MLP neurons of a small language model. Each row is named by its layer, matrix (up: input weights; down: output weights) and neuron, and shows model dimensions 0-127. Each number is 128 + 24 x the weight over its row's rms, rounded and kept within 0 to 255. Numbers have three digits each.
Before each neuron's rows is what it responds to, as a language model described it from the Wikipedia text at the highest values.

Capitalized word-start fragments
L4.up522:129123203126133155125132152129119159146154165107133148130146156132140116116116145105133194126039086092108151167139151132143126125117110123142142131106119150131122138157154142146096160082124167135117112151154106128126128144116164121129103126127100164121084125139139124120171143136138153143157124122139117120101101086123123129149080114150101172074130139114161158094149146154156129123109
L4.down522:128144131133167106116108143070159091085149150135125105155139144155071143139143119120140148139147120111074146138144116112129135098201099162155137149116139164109099175112143119103140123117118110108120123103147139149125138143167118111082113118152144093133139122168121066101127156141089151112133092118148103111098130113157098169123101105137057133132200093079129124108143137140099103147168

Word-final completion pieces
L10.up627:139108119139095171149149160117139117113119161115098148134136135183131144126109104145128133147085095082087101112107134108121164192147132078128148132125129116134111126177151109141104132109114100123076126120115120142108097143093089135088150125104128085167137121156139113141160115099145147166166125146081126153115140112109137099126144082135151102152149129134130144127078117132102106171123
L10.down627:162123146119110167097123126171093153152100131117156157106177169140135117129127121093141132151151139149156142112140168122125111090138116098123088103103108141110171129117125162128124150150094131160103166136121142124150150129131124097096111163126100131115124128119113191106103151136121097114124103110125129072174134151180180109151153122137142129097127097102139144113138126100147112157114

Closing quotation marks
L4.up330:142147099119124108138100104138108125159130126157127075122146090139120121095155086160140165151164124122164163142179133132128162133157146145122117157127121162164114149097135115105151093143097114087130121124160122141095110138125108122104126157117145097112154137126136104130121143129140131099116155087148061132163143104119108159091110059158153116155140111139159101118090138135079163081157
L4.down330:119119146143135123186147164135133132107177151099123144131162132116121143107133149117147143111100116140089120114153143119121126112144161117127137121168133075096078115130122092100114149128127158131110120070118148119131165087115118113119112164174157133154147124155136093151131125127111131120149122137093120142083111099146150084155142129102123137129142123124085132135162144111154153181138

Name-start subword pieces
L10.up1055:137121153119139110078113139113095113137168142099094108103123164134127126127139127128157126129132143151110120103095158098133123128130149130153142142130102102096136121152137129115116130166120120092138073174126156140114122180080108101122120126090107146146092119139160112114170123114126180154127173098121139129107146093151169131141091140115148149137148116062149161134131123156156086088158
L10.down1055:118149137114114103157131123159193139078170082149162134140115126130074141124104114101134155134120125095125146120135099136084109129145130118109090108138120150190105131144162133118112099103163174124111150149180142148142136101164129139149106130148100132148121089165135112101097115117090134131175121150141101061114139177128132150129115111140139086112104134106125103147137153173131155138156

Closing delimiter after names
L3.up666:161153141174095083164142148072145142164174120130122120134128114180072131093099121122133119139114089137134111130135114148117136162127104100145155126102117149101121097140105129150120109124110154108122137126128114130116146121086126108160135137132184149123161178082147107089126118136156108116103156108111083083163130097105122167120142155120137138157120102111123091119123134131094134139127
L3.down666:173150109120167126120138106113123113127136096141180088147137090100135133133142103087138118129131164129150130141109122123131102140112093099095119095168154112149134139151090102094121128181092152145136186144106086146119086143148152121124103103133146109124130122112110100085100081150097110129111104113084121153147128122119159159109143137144135152152125148121103149133204105144130117079127

Verb stems before suffixes
L4.up79:137115144162139126135115141120108130108152096138106150135136116160109162139134144144139116140144121115105170129138158100118131135141077101104169161112116107118129137090129133103169122056084114115145135113171124127128128138122144134152093157087126160151120145147115102128159105152079141093092126119145094127146147175135086143126110088142165122129124141143159105130152127134132108099135
L4.down79:135147113119122117136087106126141150128122072155134157164095091105081134149099121111164105131119152112180124096124148125122092143119130174115124159170144129077153148119176149076108069117128137138134114158155143083151118153119155122109133142096103172105143136151121108102165127138089123136175134136158144121149160109108120128137079114157136111168128119147119124122117142135161091082128

An, word or word-start
L10.up611:134124104116130123127172120089088115098121167124145128118113087117136106117101154092133120132101138155160118111103108114142157127119101139080102110142082158129105138131157086156115153126132157161095143156119093149166153106110087160130089155123128045134154126133065099141086165147148153173136171149161136125097111151129136137108142150186078114111106148138065120157136147094115166171117
L10.down611:144108164122127115090129100136124121111132114136161100128088088142152142152119109101129133137120134164111125141124112125119119108126097119100111130118127173133127129144199129111140177092133155072180133139128116075134136159111151131139184119126103143127094144131098154074139124153110133133115103176134106184148094132133120093114134152115115111119135189135097130119124108102167106129126

Pre-verb auxiliaries and adverbs
L4.up333:118123150105114136166157107115116171139122115122148103133115155160133093144159151164143119143094095107125133140165125178132110083099089150118132101129105121093113126078144118131155111099120124103160164125112138123144113126141100132093114137111129137103173163121082114109134117142132160158083123131104132125170138125130152081054128102148127101119136127122140099075145159164114148152140
L4.down333:108147164153163112125128131098112125143112139144070075099119119106104101152150119140157136138159109143144101147105139139167171109105157115133076090110150110102151167151168114129154143155107143142148098173100131092140108132123096144148134125155133150103097179108106178100131140151145179144144104148119142156095139115110123147093137150155119134151132146101063107139106088118135160124152

"but" and name fragments
L4.up592:122097164130101153105128096109098135131148122110106156119140136174135111122131139168165165155153148107135156150147084128180117128120154142099144115102177115156152116151115127135125153097120173118140144149165107123153092140095142127137102106110093128101127119126099148090118147137124155094093188109142118144096119113136153101136146151117152134084121098101115088134133136139123157143150
L4.down592:125132151132126134103157160121133140115126154125112160145116139158139108118130132107112154127121131102128133165109118112180148154146144134116134126088130159177135141113164121143110164119057123118120164091139090109162157137144106076160120148145105135112119109151111144088150195127139111118115157102116109077123108151139121122100133152121135161100155100143096124082122128135123151102158

Word stems and "a number of"
L10.up1056:147100118122129118145132127081098107192147144116123130162094134161115132122089154136140139114096174142127129114096101162139116130151092081130157138130113127113139152141139114092173130106143144100127110133106097149146157139089100113094121124104133146148110154126161102128124074145146094042126149131135129111171136166112125140118090144147093179132114119119122066170137170148144153132157
L10.down1056:167099158126148166140132142123158157063173098105133150100142173138137162132138128118091155153143130084146103106130108107094133117142138142101121156100144144130109113140114127120117114125176142123112126152149109077171134123095122088097124135124130144143120125136104135128171181082144112155168115136116138158174128104154106079129115136124149089135136127136128143118141102147132170167084

Word-final -s suffix
L4.up904:137138145109063198102119114156155096110106117106101166136161102165099122115154156122163137108117112149076126130152119096135125133134130160165115137154137173115094146101143103161161099086100183109134115143119188176089115146124109095121117135147127060106097107133100135162121100133149102149139073133130114143115158107134124123130128145138142093129147139116126091132157108149131153131137
L4.down904:176144118096101142162115156162101155147103118135137138111126091115146137122116170100149097119131155134153105150166130136102124132168139090135154108090151134096152126158089120113162094097142071119109129173171113115145096122111088157108120133128114149112072137142120091107142096115114131097114140086143141107129171138111143147121101146127137091119149148149134150125137113148149077148136

Token right after numbers
L4.up561:119177140111106064160132118095144091167151128106141120135111100170138134181146100134143125131177167148088100114125138176099145119151171122131119095133098117141123081115115126148145111102141132142119192133123089137156122128132116119113140115127105139168145125118094151126124132148166137121138133146104131106141108080107114203136131109164144115111136151115136112111112118140128130143110
L4.down561:150102111108150141134122159101135117155118127179138097101134127135124118096144100103099131150097116155112128109144080156113149136136107157140114130087119156120129105093130098152094180097092142130114146106087164116117123126120105161127129100125170115137129128116119132107125133156168124177158152117157179134111133191176129179151063124143176123123113077125148147134141147136121128137088

Article "an" and word-start fragments
L4.up1114:140111178093084118149134113120097161119119135132151135122156116146109132111117151105111137155129105092133091138115139110105137137124122140097112144154128160133126150147149123111105133122153133124118146136133114148155179128094108052161145125105120093120149151079119119168088148151162141146094157150119073142091155108128143150149129137127072110113121132152147091170093090107117145142102
L4.down1114:115113170091113108147159131120102128121121113117141117130128071155137129129116174094116107159172083132126117149136169092073149133063115124087111136136122143168151146113131113115135144136147099109086133109135092103164161136159098101121178132096119113087088121110107138141135141122133116147097144132162106110125109101120148129160121117155101072134111123155155117158124122089111118135115

Determiners after verbs/prepositions
L3.up390:150108167116127093164150099106090104089149167143110121140107118130129086155123087145145174099119119111150117104129148142146124125153166147145109136128139114106176093110088116119133110107161173159183081127089122135124107150124171132127128117119142050071172144152123118106144166136101102147107151149109119130143133134127149128102121122182147126136125130114146109100144138178145167131146
L3.down390:178144143144121143121135126133194122104112132123125141089132132151131166127114127116143120112151111150179128151137130142127108128154079120133150105131127162111184094180136088123147125106057097140131097111157091093116129120121153099103106155111152155170127080171147145128131107115136145092112138146162156138166135152146143138148096125136088139122147118148159097144081160075126097133131

Standalone space before word
L4.up296:154093148136113135103096136144117147158116160124088146129150104158111155087119129127148133104131135134164108144145136147133146117151129136118153095110119073129139151099111135146127122143131168153145142139123147145124153126121120129183116100112161130090128090133133083167148139129143118112109168099138128201089163117055125135143129125112165158119125096148158117117116109134146138164147
L4.down296:140110117149152208077142124161125107198090127108098123118140150134125117136128095150103132102119135142145105118128156116158150127142130129139196130143142089152134233122141139117124151157114146132136128135103107104089113143174112113122122133103152155114100082140129066114135127119131079129127157128118096129074127112155127136153114154130157123153155114144155106107129077111091133150114

Post-copula modifier slot
L3.up672:109098088163105132112118117157134124132099128161154092125094121130168149149139098115111124082080175144118136139153110118129165117140168134131149165157103131158171140163127128116097123068141128136134153101138104102193130137150124110147153167147133143114140123106141119142144112101112134100112138056094079136162129142135156121140115172134140109147125087122146151092153150104116145119140
L3.down672:115078128101165166117147112152085070152129168148179144134103100138106131125120123132121111155176108170050155155109143095130101156105139155143129135113139123111073118159120137151132156157152124132092141117142147102162128143124153124144159130139112141143096117121124092140133147131170091136155107130147134091150171089088164119131176126135098140094137173146114113060093146147089136137088

Phrase-final head nouns
L3.up743:111131140105118128133132140117123102114175118095169128147183145158143143129125087124109116155085123134099151149086154166148098106179118105117094089082153112124112122116143144137141099144128121111130145108119088087152147150077129149118106153127120131124140100114145174114114130131083112114129102216151105136118146141123141113174126113167107131101094152124117135130152113162105139160172
L3.down743:134173118135131081132152147152107133127151132163140137163115120124096138104137177096123153143134097122094089119112160133128142144162111141131112112128117089104121145172108155171096127121073092107095104164091106140131116153177117117121126125108169147133174093087116174129141123128108116103078141113129129119150120127129105160083126107104106139147137152104141082143140143108123133140133

L-syllable word fragments
L3.up879:125141139134103123133159121118114144153158077070148134132119109127119116152152152151131158083137135161087084145137157123130115159104114126167159113108168086097105103104148130147137130110161165120112122150121149177131132158107146137116164162123144161134132113136090127131136152116125109127138064136109114093106089140105124138116126150141121167158081111125143129181127125137084123138128
L3.down879:150128107177148148149128133129145111142091167100119108123136171113104130112088164113108107098085162151127137150148140111125110107127116140121104124126112111129136128106112166148120143103119075074150127135117153094121155145124161118187111166141123118149103093133120145128156148130147149147101105131110134128123144126103123166161137124153098107142162152070141130183133132164167153123165

Structured sports/stats markup
L10.up364:119089153130148136132116110121097150115120149130147100116181158118135103143126110166122109165106134157096189139098174151142150125123136132074109114084146100181119123143121156142134103131117120102087094096180093090116131150095138113152143146125144111155097060120155149119108096145104127132136111089138153067132141131155126112149126138154139140135091133094114110128109195119121162118148
L10.down364:153110139131120063116130129115099139084126108094099125120125133178115135110099113122120134133121118118125150093094140121117100151100096159111136162149194153143122107130088189172133140134105135152085122125135118202132105150103129154121174172107129127163094117131149119116184122136116136150147161137107151155144126149096103109118116105139117140103156102151131093138142134122101136112142

Function word before a name
L10.up753:065171148095160137148112143093164132096134139098160074129135141092163136118105121101102144168136122169117102087116084130128113130159118093141117140117112157099116123143117084155112135114136152142150091178168117105108146127134139117145135109124132181116122091124162144145140135098116135147141095078131106125102142126096157163098148124148112147162178129137144095115123151149138160160156
L10.down753:157131119147143145090136158117127129099132152150117154083146161127132123149103138138129122172121145083118099107121110131146120117211097143105099098125101139117101074145142132114129126133101096124143165114121114153136147113123146151105116155129159142143122121116076176120161108110121119129167090122129080121143107116121137122104122145132162133129130109160108157158170125148110115131142

Plural noun endings
L3.up416:153068136137118115086111097096136143096139132124092131069153148171158102138124123151128107137088117122100120139155166133103101113113163134141118170102069125156131141121102121144141102100187131166117121105157117144079102130118113143144126146144092160131128161099115121119151129103135174145094130092135068125123145137144156134102105132108126162118165134160139122111146127191142122143091
L3.down416:130144158130112127146127120118114140164119097133086089078152122129123117150116160147125158164094143111139131115119113110112087109096148084105110132105143131111152158108183119126116159117112080124152166110114114136162092114144110133130131164143124112133097168148124157107134150103097110097123122141148122129133183165169116147128120168150144106126131119141126163156167146145133135134140

Mid-word fragments and table pipes
L4.up773:128117115171136116116103132202092068123121097106084101121083148149163144168129140137126144121105132130124137142071104103133107126099120121116113134113140110142123116150087134141174145121140133143137121113123096141132161163092128103176095104160122115155127163139154147135117134138155156120087109120128099120135112143133114114162132061166116096119081155099103124147135178142122143147103
L4.down773:125106133139169114119150152114149152059147145165128126132141123101143131156164132104131130129120153168108082110132116118099125114132109138142124129131159103144136144141113156097096137132139113114128089106113103156167116153123160165149127123106123137152115175070098133095165109123169118137144103103065124161107122148154118104094102083126169153117111128112105147131141129133108112107094

Word-initial fragment tokens
L10.up354:113124161102116152145123134084140126109093105152139140152127142141144103115133119130137130121114078125115139151098147137167163099130125102149128110138109165175101127122134139146099152090119086139122134122175160170128171097143173137141123115119163135130133136061147132135138109125099120109120136125097111126124129124136094130118091115105123125134102123144129078155100121134172121180144
L10.down354:133167137142090161108133118165114176114112117134150132157156077095128139119133056137174155115135144124095129179177099152154165092126133134119166148122120093116109105145112158142131104118123135083136133109163126132092109125137137165101103147138132155139116120105168118129138111111145164085138095088146150138154102109116088096084096131108167124142093115104128168128106186128122113144143

Noun-ending word pieces
L10.up684:184096122135131149140153121122107145164112143148146100137095098119141148161120157137142130166107104121105146125045112122124116107108114127135148090092097133123128135118152151161123134118173105146116058114137137136102148108078116112123147138149112141125157139126127117133102145109141090170129140120131153151120127163092181116102151137104121132114175164124113150083126116146115143187156
L10.down684:155158124117158170133078114148128111141180113137125155174108129152148111123140147149114156141132127095148149144125119106139092136155168095144132114104136107118093139088099091130155143100105121109141168131116131138214142123174147122107099169088127111140107107115107148127123071133142166132115115128120128154131194117116151111142139130127133102133088103129120158157100140091152118091115

Table numbers and Romance particles
L10.up1028:120091149114121167143144133149146119141129123150123112130107129126130162143148125146123157133164123159140124122142087134101112140092102166146109180136142147147111150140107117123121125131110103135143080095123113101092139136103130108127126131111139159090131086147172080109103071161163126170156079131189148134116131143160140108126136067118123127159094139116117149101162107135123148134152
L10.down1028:125144111137116163116078151164090172098120119124165088110080117113113111156157147153078104117111116128127141123085169130076090142083112122144127098178104103117138151127101127101119125154183126144117175082125153155158135142135155128132147152109137187129093121112138169118112075170126135126145143088126138129129097119145104151155104144136100135092100103128063122130133128112137120126113

Linking particles inside names
L3.up788:160133119116100133150114143135115149143151152106128079104094118086118146134118136143181124145152122141116094138168083158118134131135091169128105135108080127134090138118119103142131133141109084111111143125143113131115124111162158115142127150136189156086130105124178165098112144117155113118143149120166084141107131078143158130149147102153155148156087147097149117121122148089063159154143
L3.down788:075138119131088110153118169141146122127106159127161137121103094114140137111114128139089123099124190116065109134152118145107125122105138165095137147166111122167100153157167080164105131174144130100080081143078161129163139131154100128136128110128112167132126124131112131106137130112139140103087138110115137108141108136126139168110118097124125141132166085108121144107144115127116077139141

Connectives and mid-word pieces
L10.up1015:107089115125139113103146121093136132159137147140168120125089104114155106090066142150128117154159116105150142117090102106130175181142143132152089139138102145111101122156128131175142131128082135099156142130124097109142119172120134100139068110123121163127129125142106135129148143131121158164168125130122127125135149132086151112106140144093139164109094110179121086137161081135116180130135
L10.down1015:130073148120130089125115138123112108142132120169153154127159149099146149122155150097166103168113164119142144140095074111076142151174129125130114148120160140128151114121094150119135121086140143123142116127093052104108126070156115107098143103133149122129133158152075146115142130181101137145107127100140143141111141118176149124151099103142124131140159124127185119101116135119117119098108

Coordinating conjunctions in lists
L3.up436:150100095147151139150109133076116144115126144127081152106122135140167174138152145099155146144159098166149121132151119105153131143123139159085105137143142112145105123096153080113123140110153134128173150108134101109151093140136086100081160046124156141134125110088161093187086155105115144133147123079131131122149125150167158086127170139059085127121104133145135078130145151143135141115162
L3.down436:150112121155094165174177146107108150134110141114115103125089208113125134151115131121120158089171154124138113113157093136088132152141122129115118136145149114117142126062142091148144178104142111122154167117082152088102096090105116103135150113139127169097151135165101110167177092140095148098105123131128135129139114106131070148126145090131129128158100094136093117129158129187125125109123

Articles and article-like prefixes
L4.up1069:147142143116132112109134131117124176109104142105118136140096127154115140169110137174112163068121128068188143147113134134151112121153114150118140117104143148077130138135127157087145131187162118105119159132121137091129155133096131125100115163107119139114109124147116092124124146112132106141107085137113117159150139099126134112102111132189102096133101123138159081136088128142177123121112
L4.down1069:127122134079198098098148127176148111139098152175091122120156118124107115143116102107120088089141112164151132128140134115129100144206127142127179128111137147147124156163080097117158137147082113120125129077082115108101139145150122074123101101130136135147146089150125120126090135129148106119140133105145111114090111109143165137157141129155068120102140124155123121149124153128139151137112

Word-final "s" suffix
L4.up369:134128154112118123098126100138093129091153147143091173136129110142096126092153107091133100099111092105139124134170078120130081138096117083161136167128121117153114112123119110153167110084144147124111145119113112151127141090146131112126145094158115135150131134133159127171096085137163108115069111126161150175124126129161134130181158096127128104150165137121117152128110113180141110120109
L4.down369:179131125117093153119161096113093145119087096124092127098103119097145121157148119137142077096112179122097106130111148145097134116091137135129142095154143141136119127120166122111154123109083065142135130130096101127108083089138111125135162143084176155131119111125102094117108097160107151144110120147133097123109153165176147114134166134086116134130161118180131114118141124145129093134171

Proper name endings
L3.up506:125117057159117155110184134144119118136138151132117112116069154147122140167160109094140152160111107145093127129123097163126148203111147121116117133128122111095162108116086141123097092142117148133120124132111111106116114127133090115158121160134112105129153161137176154108152128122146099135118160134133099128102141104174142115164129143103168104120125059127153129154146109137112116130128
L3.down506:178163125141152142094085073111118111114099122133102122124170133127121077144127084087117092121180106106135103124102136091161122121139136126133151156173159119172147130160097148123123147115094138112153170127146157118152136131162114109104128128097142166133166102090078096111133119107105099157155159158096098149116115139126143103138131130158118122136153142139105104109122122126129123133104

Verb right after subject
L10.up413:150124096110132126127126142136133135099096101133155140113149164182149110111161092173129164108156122130071093107121114097164085109142110146118104143076122129097094089163107166125145086098119093177115150133119135142132135102135136101142115092139143110137142117126098103123089112171110150089157131083137134100139161130152121142148109134095162122134122171132134138089161135146114093130172
L10.down413:148145126148143156124148185139037119106119100128115105126116064136094139156093149153125116151137145118142145120103099137118146096163117142132128156087142137113123106121149106102149073152133086138138124154116098138145141130089130167090136119127110152117148173121151136106119153089125114105141130140130127137093141131125132172131131127097090153132084164156165107134139124155152080111165

Coordinating conjunctions
L3.up767:090136131112120159103107095073112143149141098125084148097091172122149128119133123106158121171115119167127119141112117117093095092114131115141108112075153142170150150109138143139084143150121126131137165140151148133120146110128120145151139118141069153109151114142140131151139139168118157151177128078133136154168106115156139076140158160113165131119120085138095115140098152121100139123166
L3.down767:088159139129153124123083131122117142125136121106129103133118188111136135142106122148146095163108162126180159147084108102123149148150117108148101093101130128124155144134125165115111152172121125095186176151086128112127123136153139135115082131156148127135100102121111127125129116160107159171192145088117138088127144066126142102113122127156125133097132128144124132087156078126104134178146

Word-initial "an" piece
L3.up150:170139166138103100132130129138131145127130117102131133142112093201107131145146174139091132155079109094162143130134140134104140153126130079116105140114126134152075146144138124109149136110157121119153137128143118106146154101141139092136126154087151100104143157099126101177085150146155134143103125139107145184086137118105116123136157132151120111099100118162150109189115141093106137154087
L3.down150:159103158110098111151143137141079170105129124153144167166157116146152127135175191104081116156126125104129097138130151093104118148069106099126096114141122159130085161154132134075150123110157142093148173131108122120157149130155118089132138148121129123105090112120114128139108147117101146148114135142159121135103140120109136127168123145123096110143107109168137110156114150098120116126063

Word-initial consonant clusters
L4.up132:153176170122130087156112123145140103114131143158143151125122134127136136124130132130106112122101107135142149133119145149125146083201112107156144110162117176139073141105075151133125155113092158099129110130170121119109140139123162152093136125126097146115149142088162151176116137132130121140130134112168092145112088079129115096127103159079122080078114092115152116133127143099140112124158
L4.down132:127158163096154106067089121156075125131132092181102098120145155117164112119083153125119099107117074132120144148165106133137084082201107124149133101166118135139096124125131151113119151126090158110148126110156127155137109136125150155117099160114166135153149138100159144099120122125111155104150090111160095134148104108147130131161108163126140131125111101129103136120111139090137082136117

Word-completing suffix pieces
L10.up701:108123142086140125125107113059084121125150129147163107155151097144081179129140097116114148135141108111127116173126126158112150157113144104113142145173139142149092137118107099089121178080147126141138133151148173106129091106153122103101114182107154132151160125125149089128116129092164121139131097097115132143123123092093149131091130124174124109135171127131092102131158119124133141148129
L10.down701:126125122144140158146120114134118131123121120127093122113161127126108105128149144116098135128130159125087110125101138128105124140117131175171091139101148135168154110087129156116116120144118105164124079068085138149118154157141082089106129116119123129102130170061128112120124156118149143105128151107156147129128138134192127159122098065136128124094127146141140129097129185119155130083109

Split word beginnings
L10.up205:134121152099162126159111152098146133142128129097148123085128145118163157129160120119088153110108136131135124127163143150127181141151167162114132153141114069151094131154148115102087091145111104111111190094146150108162139130072133083159125142112145081122139127163131121132141147136149147134153144133100115089135118128137106123127106131148114121124079132150114156143126103105145108149142
L10.down205:121157153124115112127139173142129145112141091157163090144166136130093110133108108135154140148099133081139153098157153138152127150129143134106140086148142131099141154155131096177127165138150110093118162152122135106130122126116165144123119111104115083120087105103133059121106116157141136148079088129113124154110089143123130122176202160130127094100133103151112143134100109146126143123117